{"n_layer": 8, "d_model": 512, "n_head": 12, "n_kv_head": 12, "head_dim": 64, "d_mlp": 2048, "vocab_size": 21824, "activation": "swiglu", "norm": "rmsnorm", "norm_place": "pre", "norm_eps": 1e-06, "positions": "rope", "rope_base": 100000.0, "rope_fraction": 1.0, "qk_norm": false, "attn_scale": 0.125, "bias": "none", "tie_embeddings": false, "parallel_block": false, "init": "orth", "init_std_qkv": 0.0272, "init_std_o": 0.0338, "init_std_up": 0.0389, "init_std_down": 0.0389, "optimizer": "muon_hyperball", "lr": 0.0132, "beta1": 0.95, "weight_decay": 0.0, "lr_head": 0.00561, "grad_clip": 0.5, "warmup_steps": 200, "schedule": "wsd", "decay_fraction": 1.0, "decay_shape": "linear", "final_lr_fraction": 0.0, "batch_tokens": 131072, "seq_len": 1024, "doc_mask": true, "train_tokens": 789800000, "steps": 6026, "dataset": "wikipedia_en"}
MLP neurons of a small language model. Each row is named by its layer, matrix (down: output weights) and neuron, and shows model dimensions 186-313. Each number is 128 + 24 x the weight over its row's rms, rounded and kept within 0 to 255. Numbers have three digits each. A neuron's up and down rows have the sign that makes its largest values positive.
A block is one neuron, or neurons of one layer that tend to fire together. After each block is what it responds to, as a language model described it from the Wikipedia text at the highest values.

L5.down692:106130095105154139142158064122094100140116131139151136152129131152144167111142119115072126110115121135134129148121096065154092127128125146153097101137110096125115118122134127122099172172086132125148114160147118118138119125142127117117115142093125166089140128125146124111163142102149162109102140167153139118121181108155149101122111110143124128160128126119158108124134131078124113116153
L5.down864:135086155100129164112116120160104113149109139129105109122155129129096129114123115117141144100165061149156184118121115096126113135115111183148090111130153129138114076083142159118100123137199116116125151113117145144134161115120092114093133156136119135116138129143112142142131116159143124169106097105127126101152102135126107107079124108119112101088151134081124149144158135111145113167091
L5.down961:151152165121117125156142113099089087133129133128121129095182100135146174122156115097100102160092150145140157151155154114146159126133167163104098150129144132119100145155130096177171150119140117164115189121104153164127133131137147140144108154156147129140115112125111137133123085088105124121113128128109107127125140117167143137092146139203089135168124119125093138107057136138108225084120
L5.down1492:086105110127126138131137117073120212136117146128149125122104095072138118124140143118161115146127153109108160119133098144131114090118098130135179096097124159101148116094112117068132117083161098127124104112130145150123093180118107095119184149108123134092135105126166134140094141077125094107137118116168118108126104169113146087124128154190152116097113173195171130134139153103119168159093
Description: Last token of an infobox field name or section heading just before its colon, ==, or table pipe, e.g. Release date:, Reception ==, Spin 6/10 |.

L3.down328:158139119147083148166134114155118169114151080122150177115098100092134120095142138116147113125141129143138103100160098156079125113106125124126091113095130121141151106068113113094149138106150126118145138150154128128119085129102086147161134114145095122090128134171174115154119084153130121105103128126166138126128117124126124158142090108138148101101142129118121138161147122134143096132124
L3.down423:154125112146106150076144041151134114124110174123181157111117141131110091078121130113124115177138135154168129110097144127149147127111145113115180160118109087143110084157110156140099129117141155123105117134091122123129123127123104120094116114122116154134132091149145136122139140135154116125132128155113109148127089159130110144108133110136160126137119165110160099102144073135129150126154
L3.down527:087142101182104176170135113128155107127109172136177132133097169116128103113131110126143114148130113141093124122125158110114138102158119117134155121083146127095146134175127109157170090125141155101126149111137107144144131122143122089109125112135115117151129152115118127124113143109121135164119162131130120129121159186126092140122133131144071158091148139199155116073141103119120111147116
L3.down591:099124114138127132081073157166107155145154154113172133144107167157140155127146171110128105118142127147131135155115169126137085102121139146129131174155120099162112146131122177129090088152123145149106125148119148160143116152129150076120182114134131103163087137125118119092151117100123145107152174152138095121141104138130147127130151122127085120123092098147150123148145114141130083185117
L3.down654:171135167145125104139124119148155069118092091125124142157132132118124092127114146142104113140148150085151136120141146142114124123130126118115110119130131127157110107130164102095137154096132126147117145151131087104104070115118103141050157119084114171122109093085140163121123121095114069115166103155128115151151184156085117124159111120151133133160140138105092129100148137132138148166138
L3.down892:106140123165165163100099143115117136127127148114159155079085120160150132113137094111090090065104135135159142123123148056141100137170109143127146144093143160090143118146106112060110153167091102141102125126094130118087132128107129117132156125141143115152109146132144135176121075140100173091104093170126106136085105122133139136134122155162177113121126150151146107118135119104160118124122
L3.down994:116145111143119094118122061086169188105130188142114154130137082124151127120191143141124140090122133139159163139150110165170113148162120108132198167124132113090111117110113111129152118132126142129123110134096129143107143155127097148136127090127066140148127099119151141130125134128124179093131148117134090149192115135113118110143135157133128107108151130164140105128182090146134082133105
L3.down1006:128125154134127120086140133136145148094144146114143108123139130150155141139129116122136149122115133164120094110129101120158122106168151187136110152112141137148143154129129111110131154194131124146147134105088130105105134100168117162123101104066126099123120128165137143153160137155145120083166111126129138093133124113124098132117156118143118127137116097122162105111089144149144151151169
L3.down1024:126196151103140151145113128152104141133123142128133164144100145113117098138168139129147100152110126131087155142134167135137139149144129145090142129151127149103111173063094108087146091120150118106156108116091081131121085136155089145138164127157137132136122126143066155117109081139093149153149109169134094121174158125109132147171120107110134159113106119016118120124118127110164102113157
L3.down1136:129135130136130133171111112129175145157153135146130152076132086087158116120059134116128134128106142128143093148150133123111145146120110117162107148129099159121130107078138155138115163152183123099138063134187168119097159144150131104072133142139127130138144162145130125133140119091145168098119150103094155127135149094111085146180093109071119106139138123207123103147112102123148159101137
L3.down1209:108112088133132134133169163119168143142156127118083181151141144121121111118116135087137130152072096143158117138132130129129109134122109105106121132123111145140143119126132129151124156107111146105122128115103092130154124166090069114122115117090114138146111107113173091192138146135108163123111161141103131096122129185111153143129094114127097128129143160170140100116125154147123114141126
L3.down1236:167157129126150156124085145121095166130119082131151133117111187176092064125128116116118137112111118148088121097113135119143134140127135120151116127086163142128122119191076109113136150155136154168081184123127115131147108122105159103133118113155115110172115164132126168143138104137105091134123151135132127101138101116151120152110182153161101113127113122111139115150116184111168124108175
L3.down1506:110117104128119164106114131127143140167110131109125134096137104114117167118141124142097110144149145123148137176115142148127163127158110137176179145107146118092086097115103125181147112108093132117134128131111079160111090131127099090166146120118094152133156127115118135128127148114173133132151125165095123154117099117165165111143135170106127108144139124160116104133165118147160128142116
L3.down1509:112154119137147135051141083118131144158170144127130175119074132117070131151128157102126107123114135134138098111094170098105095125159133159121102174109157117059170122103127122100104117146139081097094158109149126130107134153130134141112113095129138083136137105100102154072164082101109085125131108152175122148135121108132135100114125125124104101121157139234104162094142109168105124123116
L3.down1725:112114098122071097138126114151139137095152113150141131145176138108100126128142057171168153150147099122097124159090137060123123122146135103103082113095112117141134118162150120123144121147110138133110116127130130100074124127105144149180082127135140123151125080111169095112162153108149141117156156097126123135135142107053141118155149128104141093132135112166133118133167136084121098127147
L3.down1838:120081099138119115148145134100116116154132138136100122100111129183111141140092169168149139108112101110170139076130134142103180118150128098126128093129126136175157127147140150162156102114181160085113112175143128136158108143087125156159151125143161134111149093131109157149115153132142126118133122157143086130111137126133112134129108125162179143098136191156163169130098088114160107167114
Description: The last word of a multi-word infobox field name just before its colon, such as Produced by, Binomial name, Past members; more weakly, table cell pipes and was after a subject.

L4.down723:106115118147133119103134135115140142117124135161141143125132135130102160126114134134099100118091099137141115148123133133153147142173102144113085088173099099155136156114117121133113113121143138143097070142137121128128137139179141120115142129106123091083100144115094099086104091114141109154136105163118142133113169115098121150102113116106113115103157138147134129137135138133122147118140
Description: Word-interior subword pieces, mostly the second token of a word starting with C or c, e.g. C-up-id, C-ur-cuma, banquet, reacquired, in names and tables.

L5.down43:102115137158111134143122138137121138184120104150125151145133140136099120120129122141100098130168141169128073111181149127110157121126113153103144097160153130092114121123090132139147110123101118137132123147123191091174094119115102097194111129163133137152112155109125123088118107120126119125155141082095151149083130147112102099129167109090100118094123135200058103132138153115108145140141
L5.down174:122137115110101086117154161130149125129106104144108132122114088148149084140146098127106180106115066112120125102126128116119107118111138137130161079129092155163139127058145153129127125118125151109120103096145159148129129128156131135124137186108170106129154142127142157116069134112144127156112142121137136109144100147139112105107101117129112163109127126152145112116147148120153116112154
L5.down776:157120145143124122102136158110149074132107146205134132135122098099128107110108096123117124112089147104141104102130155075107138153157124130162158108104171134194131145074121125162117124099147096120131074100145097121130173133155097134124120131114131087138136135134102101113126163111114151171131148148100169099104140147146105120101076136136091109107122139167133135086135098123121118113160
L5.down1938:099107135110094121086161191143124114135114156161135137132074145111115098143122132145109158110112100115154100116158134150108156137137067152071141094123157130138140152096123161143108136127125141107114127108131125090116123141126115113125149109148151067137151107129104148109110096104139154163115115074116148096112142145092104162128152132112057143099147124124099103124139133124098134118143
Description: Final word piece that completes a person's surname in biographies, lists and credits, e.g. Lawal, Carlson, Drinfeld, Steadman, also initials' periods.

L4.down1611:141165133155146095100153129120116110119098111117116132128144159096114143154100108090138089136103139166116160126097102108131106136105134127109148103156191091156133135166147170137154108124095158074135156170108126155154108132113160115137150103156110121132092147138128148110095121166106101160131134180152146115096145120134155099125091144135095100129172131146103138156150133147141108158127
Description: Field-name words at the start of infobox lines or table cells, such as Preceded (by), Country (of origin), No., Gold, and row numbers.

L4.down983:116092140151121106143134100127123139148127078108106120133132133137149195124159078151176150114150108122144142081137093161141122110090164170139126114109124079107111131165117137138142129139130112145121108127131157111109119148156125115127115134120153127169132113095120128119168107126120175145119139129125139125124138104132159158123118195147106111125111138246126164134094132112132127107122
Description: Final word-piece of a person's surname in name lists, cast lists, credits and tables, like Red-grave, Gold-water, Cull-en.

L4.down766:147102123148109129116129134123111118092127148146124167145105103114092098101111150144153098088121118123120095066167147127138130147119158152114083108121151156132126135143131125142094097178109089151102164111155122138077126172079118128115129135138165155132136102105147107123144094094148126140108140099065138140140124117158119114158102141133165176119143123153127164161071158166166137137098
Description: Verbs and function words just before a team, school, competition or institution name in biographies, e.g. compete for, represent, named the.

L5.down208:108153178144140154147109169093105126154152184110159112191105115138095144135109163127101133094164136118147106134111117095126108143150188139156166133096181117126128188160138120149123129152101136132114118102164132091125121135143141124131149120125169137099084134158178125158100105116107128131125146131128123144126131151111104105138145151102115118132141097142137149118149130137146126133131
L5.down527:140145117125087105112126103143110161105114128115125121123128105125118128117087150084111086132125151122131124087142139109071128161133139159148126105113131115110097154175139084138098119144104134123130133125128121131090105143135116176160104136105170109152149140091098121136141141124141149143181119136113118109113138113117159155148113171115159086153129097120134122153083122139109109140132
L5.down707:094164088121103140099147111141174097177124179144129118132100120155118130160124093118087141126140142117146145144182108126182104121064133110137120117115111132097158143080127131120122141120165101146141107141160117115099102126136099121092160120113137104134147112119141107143131109163143111163154142100161126138131119104121171153134134125095132126177128140087102097150122143140111119193118
L5.down1520:131119131132073114108138140149114125138126124122071125188081131164125123131126098130114100147107137111133098099130126137090159178143160121096097170120152120103116136142140134109111134107138133136179128105151127080148130107139151087104125138113156111145122126126125110139126156103139117145124132128103162104108144152168160150148128168110124089144114112152132172139146131178147151148139
Description: Verbs of doing a role or activity, mainly played or plays in sports biographies, plus served, starred, worked, teach, air.

L5.down710:077132160114173110176147120132161131133117142114122129138139135140101110158145164132150129122125100139145137111162088125142143134160135152087163138157126173140159098185157137098158163140146096120159126120113156174170098098077091114129115133125200124152129128083110079114112157134116121103157130132131136145158120105132113129136100147153109146112172130130139117176129113139134133126105
L5.down750:167130077153134117111109087168118120108152137131087135089104131178123126120170102125074090109116125114094101165106088161130159139122137107123113126201155125154111133099125160112119136135131138141122092142107094150127104144132170077165139081105101132193112136127156120124133080122125147115147126167113058121125138139084099158148129147131108115138169119099104117136123112150096150125134
L5.down898:112158116116125141093107120097110144106153118148102122141143142125076135129088127118157170131120087158108156089108178170112105118114131107149154148154143150092126119147148156101124093130160161150167114136126121112161126145134061162126085128129132131142120106143145139107150177131127144178086077130107137103149153115136120165140129166106120154165107112142113112144121132124120114172113
L5.down1535:124162102108121117141103138141109145133114160157131157196141183138126119064119113154100117142121094066098136122154104158125126152134150133097110143137151131124183120111123171130115162142124081133121091108099103181131133155127123127156134186138112134134100124112133094146086098123110131135143100171104131152124120141116145158110149123160095108104144147109136108098147150143169123159143
Description: Second word-piece right after a short opening fragment like p, P, C or L, mostly within names and rare words: pl-ag-iarised, p-ue-blos, C-og-bill; also brackets and periods in tables.

L3.down58:125114129095185147120097137103122104131142119108131109159108118139130120100161126115145128112118166124160091149169114177124109090113125155116116177137188130128140191108112137158142157105131119099125141134158161174175070161136137109136125171142127147145098178132125098116137105146151136150088129119122149145164130117118108145095145143164166120104108115111122115108131120050169099097154
L3.down182:113090107099096130109132119113146147145087167100165152109178139160174108097128113146132134161133108104121123179116122155134153122087128126132131148119163163117157072125134117090140146070135147176142127145132119101162154168148105180121137102174101132114115084105114088118117142142180130124109116117108121112134129126146104116119151124104130122086142129092102104095146113145106149100137
L3.down496:115149106148120139112125130116162139160113178172127138114123178138119131108132113119143139117104152149156151136170156107086156168145147154135093125164180114171107141102127095155146129124181147118141134098139134164153156120153153128070099139124169158154148129103147125136114070120103144102111099095169135135130148112125081131118113115122134111160148123105160156107140155128124119137114
L3.down554:124157161123152150142108167094142106139103131138108126140122119121131150088115140129114090153105137149117150120176143131111153112151121129106153071140127089113098170104109105174142135125184096105118125076131139139170154135124133103122089117075102144120100122102127152130183141097152149139159136122122132162117100093120156200129120114131125092081115125160049120094137088100104141116151
L3.down555:111120134129152143161149119149100130129118112166140112127097135121090141105171113121165141102096148160138132113096126115111121120109115149147112116137125118137090083139118185148120102123122129118123103177141126100090098143138133120122127159118135165116146128088115109129117134145112162150152097132158153119143126123116139132128107132078119138077076107147126142142131135141127139123108
L3.down973:094168127158104123089167103090121132140119104109132149111127115098143109089080118131087098066079096146119094107105107138132125149106097110155138116113098141149157151137095116131104146158128137076146134155091114081154154130127132141145145132075087136097152100117109159140099113122140123130155155139106136152162157147082132132118173146128156107151122133130172161089139169122161133166111
L3.down981:112121126138155123156133111141133128153131070139178115143128149144171126138132142124131102147124121115135113112108137114140106144127100112130126136099145092162129149134138131110108151111135108155135121133132126137097103138133086132113148090118156111131122100156112155113130139149132171147133084087119134124190107121085133148163101127119158146135109104140131142120091121188154097143121
L3.down1083:144100114134150117107121099104146165092098087144096121128115172189157127115136125144174110155132130127121129127110107138150119136082150119147104148098104096163133121092070078137115123107123093118144142116118102167114138112118143107137114121107157117124147120122153104165125137081122132136161138142137095114127089147136176156084145153124113130124130158181097143093094158099121164112134
L3.down1282:134094130133113108109150142125104145081150116122121140172160100145070123133080133142125175104108085109094111158094149081141123128125155124126117116099189116164132162159151152113118116156127115166136082119125169114187159130139139174148103136132149161140151187147138147119160146063164166140122133142156098093135170146125148147140095132154157161134142143213144113099103098121174128136126
L3.down1369:110113116135098150147141154143106151166159147170143177160155086127136168141114132113158093136096129143133144124115172106132146116135144150098099154087120089115084151140095128123109103131158101105117110115135122099096134156099121093128130108148119104120128072076114121172182085121136154129132128132121116118153161145143159177115132118146127150118122127160129125164131126122125065171150
L3.down1491:132125115142176147144131106138153166116114143126120096135182105123131151150136121124153104123129173127153144129186109131135129123163143129125140141151097127152147127162151135116133121155138145107119100173149161114131129088101135112161127139115133150181134122094138095125157142109119158129139106113100137120150152128094144117113113129159179063086108123146150128162148116138094158092119
L3.down1494:126104139132147168130135136165127136127139110134121115114136139093122130126097150144132111175098170128125162082081105106099156115195077185138140112114097166104124108100127066137134141103149105134146134092124081124066134117127160109151102112118138119165150115110103122118132131086134151101108131113109110148119170141134139153137117117124132105136128095172129165129136138101092121129130
L3.down1603:124114146109145154101108100157140126155138132120119137162112130147131172077106149113135184150167116145121146129165090137116145140129141118145143103109148092125094152113155126115059122176136115115083123126080115138137105137143139137119137165111119129144127127110094155169131129142154192164141142135121146158144107124122108128121133132129147160117112109128143137145143149153134096137107
L3.down1774:091169146123139128146102147086175115115114109129123119080117134085124138187154143128112152115110135126146112130123128130109111092134103131122133154112149133142129124093144135113069123141107116107153102069106170139120097109134134162108101142144122150104165184165128137094095115120129131136118111103139097204150149103094081129141095161113124101111086122102093130116179132126100137111100
L3.down1867:144108160117151077168112143092138109113125138171113125157113117120121126136136151092180114140139140130103142156095113133113173156109095122132133155070135136144132135117061121151130139119129128104107108160105103118117116087154121152137126129142120134143151147169123151122104078106137098113163146153109128127165098134156122126121123158130128133139151150098143110172139097096115138188140
L3.down1941:126105078119144136158125101182130130084111080137154111133147108162085117143127102081123141149167079147121129137101129127135127139136145172105132118113089098121108130117100104146122085135092111092135115098141106111155113138142161144150125110115144134171143143110155179124117150186166147078140113140133151117104153117100096162127122079138127107112161133169102160077140097101151138141128
Description: Second or third word piece of a split word, right after a short opening fragment like C, P or c, e.g. Cer(amic), Pear(son), carcin(ogen).

L3.down214:127108131135088166126106137107110139160136155114113128108105098104095127095119101131102093140124110149129122141138136146084106146112163139140132145124100160111108155140138168134151115130127124122136100129148132164094133152142129134138115112131128130162133163157092141127122145125148169092169158148114142133133083127152130144138093118081151167122136117133103120131099168129132146108085
L3.down411:149113118124123140123145131116141186145157104142127128137143136092106155105112116102138124101138115103100128092135169064162149154133118081112155098101176146177118143149107149169165082112130080060109114162150105086134128150132114134129149130139124099104118197115172133140138112153120165113138090063137150119120163109096105176131109149151139114122124166147132160140139182139164160094116
L3.down620:155140081109116112100112118117091141089186093113141152122159160123100113118117116076115119152130073118081114086103156151181154171134100188090135145116104133146134102109105135149131126130110121094129148114177148116085107119152100146122149093135121142109151155123138135102143146108119096159123132126122125139149148152135116133134162109114115153131160134103107134099128106170141144083146
L3.down680:137145115149154149145144110092077140126137130156146088162098120133121152127161118093126147124084161126132104140115076115129140114147123163118146147158124148116139116123162111151126154121121117117157155127130128154096152156124151137115167171131133103135113114158130111081136166102119150111103134124118135138074114123089124120136065133150158188152148109197115066103175120096150115147126
L3.down875:110166105133136126139126136103140153111163106141129136156126120126128160174137106154145151121112098126117125144130140129142134092132120160152121134161124124133155092128135137136149121153117116119121127141112116085173166141131145138176156115143116092157131136173154143126136126125101147128138167142104110152160131137104138118134091117107140152150175134189097133141144162093150165122148
L3.down963:155142129114114164114117145139130119165137089119119139150110109116127116145097153148156100166127183147104127158113082110126098141130144109168140119117110120112121115099110104061097103182152119111134109187141100099113109096123142143104102113103109130139106107110158127164132162138142123089138086154141133148132140159136087151113107147121127159136167117136109121114145074176129166117112
L3.down1056:140110142155112138159104105152137080114117087148150128128104092157133139127152086171123158138169124093108122134145089126176157153151129147122160096102149092141128140148112144148088148119110137122097146162111114091125143113146151145073104164092114115101110142137114161127150186104161144114092108157101082144141149116148117117144073116107131145147085144199187155090195168131124065130125
L3.down1220:106123120077139127135131140171105145180088119134095139152138126155110125137124173110147097127144134142105148122139159165140129132146129143141123112128130097084113139130175123085128117129137144149177109124124116142104110152145152093123128130155156117159130094174106130095126143113120102121108112117091095110140145141115085124126118074104084139118132111086136129156138140148124122144150
L3.down1292:106121094154099125139128102144177146141150104142116122126137142125165070092107125137141133093170127165131144098090129116152151154100128105172162123133148106104142067187120153110138128137106161126106122149157083149113175129115105130093123122111129127136115106125125102160157103084123113111131111148130129141124122117135138090134139115139145085090148088195152147167120147091134170111118
L3.down1471:113084121115140073177118140076178122138136138096131131141120144105120086093134133089092131097151113152112116143143138129135125125099148136164157167120101137131137167140110107132134121059128124101128133103119142157121181147099120125117114130150141122108154133131123135145123084151142129113130134123099141152115120105098171133172117144106141132120149140174159093169158136130125179154115
L3.down1636:159086117119141096143128127137149118101133152146147153123121108097172117127123115131152095133142121144129098106110155140159171102115151082121126105141119091138121134109167122127097135123122133105150127128122093139182155130138131125149140178126154136143146131159125146157115134128140130118117148108119130166120137070127096125113122153151163111094148173190122160183162168098110096149124
L3.down1673:138141136104094128124135080132164162138139124168152138135132156107160122117140121094117150128135162112125144114126144112109130124110151083172107120154161155150151140126127115106117174147130106141109139122127100130165094120119119128121135113181145133114138115144162148141110119130094143177130102156135090117104106112131130128116116096135130115130101091061144172108108139129187122090082
L3.down1732:123102116130094122082086098104145161118139135117112125118155144137075098153131140146129133094156118180133119129131144099138105164127106180121169103117115113138107179132181115182165097154102129126103118114157153148169112085125128140164137176146163133135140132131112092109166182130102138140111077106144123150149150121103139136115132148103096076155110159110118103128115135172123183123113
L3.down1752:132102085127112108173106093130138093116114108169140119144104141177105132131115112113098074108123151133192087082098089117105154101127123149128170145170171141155140130133101139145096133132138130111116103142099104119120102124102171134094117108151124140112119146117155106119110120103112122183097151094159117148144120094131113140138088160130135135153095114169149134125161129055144138113132
L3.down1856:142123171113128101182120156129151192136161136088113132177095061104133143117143139118157123116166109132106075104128145155104155136082133140137100145124145098154103115130165128144154136149142136103109144128147156143126151146115088149152105150110169124136133112140126176108141113143142114149148150154094112138148098116110144176135100182134117116150136179207127104136109110131130128099142
L3.down1915:142141111118151132100136167145103132114129097122152092118100139127075125156117138155079127141161108122137139153146131110121108158093113121135157152159128153125181148127097122112183135109118134099115078145148133172129094146128110170125137129141120108126118150130111117095153145118105135099121172154112116149112115115116159155143121083091149137163124123113097154114061160137164138134166
Description: Prepositions and verbs in biographies that link a person to a following club, school, or place, e.g. career with, University of, studied in.

L3.down302:140102102118078138142136146080132146142122133130128099150171121129112125145135125081107089171133134118089180091116129140131167149100124156083138138116199156131121106182097139168104123130128132129104138174123121159136111092121206159140157124140113136108148136173105118098134122160107146124095134136141150129172148160113110126108091109117204141130126142127173170190137137142119099159150
L3.down543:134147104130111116099131113152148125138122130147117126130135107141161137135114141104124166124102079127094075164140148114118153136109086122096110142153163137131121128122127145120151110109114152151115082170128165146085168122123109134163172122159128135113106072159151101172158093151148111167103137127123122138141100110106102139102149136119164152102134122094099101142142146080131133140101
L3.down675:128107128161142117092127099155098082185055119177155105142141135097143132128150118154137149135157133132140130109161098135107150173136101157112124100118131111137158091112128160166116133114135130128112144174158105095142077142124098127154103123149105118136132153112102154127197078142161103141105091109109153110111159141121091094120130159135066124108116146067108104120101097144140112122127
L3.down761:155144140150114102165142111136155075113092133157143098140137146160155108165139141141133168148073132097125155142106109143117110112134145155133126117099121143118158091141126157100138151135137108092072090141158142134086163128156173153171123199131131122137113109130151110155129131152106131133133147092120140091086098115128154117092124125144162134123141113075159133120128153116174125125139
L3.down868:106112126137123151138103150103110112137136179143137093075110106165142162132147123112130155137096142140104115124131109115146106149131173112135124104114139144168132151097105179123135117124089147145143091150151138092158098153162113133153125155134168142141164152156153134176157078164101125100126119151118104105108102126132127130135176158143112147119150137149129142133154121113119067167175
L3.down878:122140135194118163147125091121107156142112128135131122140123139108129132168076121135080137167166144136118134104115138143156119115082142122125108119147111122113163162128145094110128124130143163104139149124102098134108124143146124116121144121110166136077112140113097179118127126176097127108063132107148107152094081145083130108138136130139102125103111141079120109094093125105087115109123
L3.down913:115141126133177160134117109153155109091130080136119161176138149143136176110108097128136142177126132177166136099138090113131081111147070174117139088134075123128112118143122113149136144144160119117157165131122180105128160088126142085081109099134116148111149113118104142099114153134145145115126130161112107120112126084091104116153149088148121098146140088116139081173188116130108173110130
L3.down962:121156108146152149107163128162152118143163104107121125083123145120096118168116165110130135096181158056134135114113162165110129109089122125122099135141139105082127110116118132110146122098170130109090104167137120130153132136132094112145119142140107138145096124134096115160181144131094122129118093115124132138133113151097081154127166147117156130114150093156167108141153094106142131104113
L3.down1275:166138090184115125114118160152122103151138143113129153125110112091113152132146132147106124142065146130128094133149117148132143165142076213110150132136081140164131122116123125149124146120136115105105093095156175126103137149115125089097173136133118131107160148122106136134131134119111183180151121109133123064157151141104152153126103104077076129092151165155128095116125114131138127108141
L3.down1331:116091133106154124118102130161084086099106128113076083101112149150142130112118113138130183129126129134134132114114195142120068189138106138104163145111114075197095139162167093131132125111112118151137118118133099118137105126128126131146105103127129162109135107145125103165117096081109149105119114153131146166105131142139136135163135140123118121142126164171122086130136152110182141136117
L3.down1508:120095104131125144093081091122125075096169135126147166159120152091101130133158068118175147098154142158111141112135138123092138079130087125094153140114115147085124116089095113136168157128146143143165135130126125142159149153107129121128104175119140110177148150126141103136134118176149142148166107136098162095146159102115133107125144120134128119123127135174118121113119103108104138126140
L3.down1715:103127126103106118130106102153148139100107107150113135089137140106121133159148160121114133108158191130110095150138128133123123139079156106098125082126124138164146142129136145135180106130125143144125123213169114113139130129092110147153181118144144141095108119160117121157071094144131148129138122127127120112142167094077126152098145075123104162077115131110091099114095123151144121143126
L3.down1827:139093122160114132097114137110096113111141141147170153139132130122117143072141122108131122127111163130162179102116126096106123150074111137076107137110130115140121098131151182132137141110140126094131091132140149097113120151088134156125133150135113122113128129123104129141134128150103158155142108141158135088185153149123106094152148113132078137109153102180105108146109092156105125111132
L3.down1895:155143149160152141163110096147142108132113133099093133107130157160097104144165093128155065114125151153147110109124095136099180151147093119162130104161130097146090116156111092140126114079088078139128133108106134152100080106168137134090143108094134166091146153096141140131120158125125101104111150107077141100136107105114100106120173155099091100104110128194097088120122124106130139125106
L3.down1968:125089150165124129115137164134136129151127138148141104146130154118113117107188143109115110113145090137158110120136116151124131139107150114103099114118140113143086123118129155140150112143126130130097095135126131084112118176125161107109155144146134155118082103090091126112147111126124193153143121130108108080116127204130113123107129178113086127109109146104112100158117102143153133164147
L3.down1969:102143115177136141122086135149130128125114140132105151133106076098131152126125068152140088118121069123150094097162109146073150167089146142102145099098138104166084155182143142145143125123137097117100142140138142101114121130152139121140138148087092123123120111123151111114148123117114166151146124138101116099117151124145149119136119146110068155104134139181111094144127100092125166112131
Description: Middle or final word pieces inside split-up proper names, often surnames in tables or lists, e.g. Shee-hy, Le-ech, Tov-ey, L'He-ure.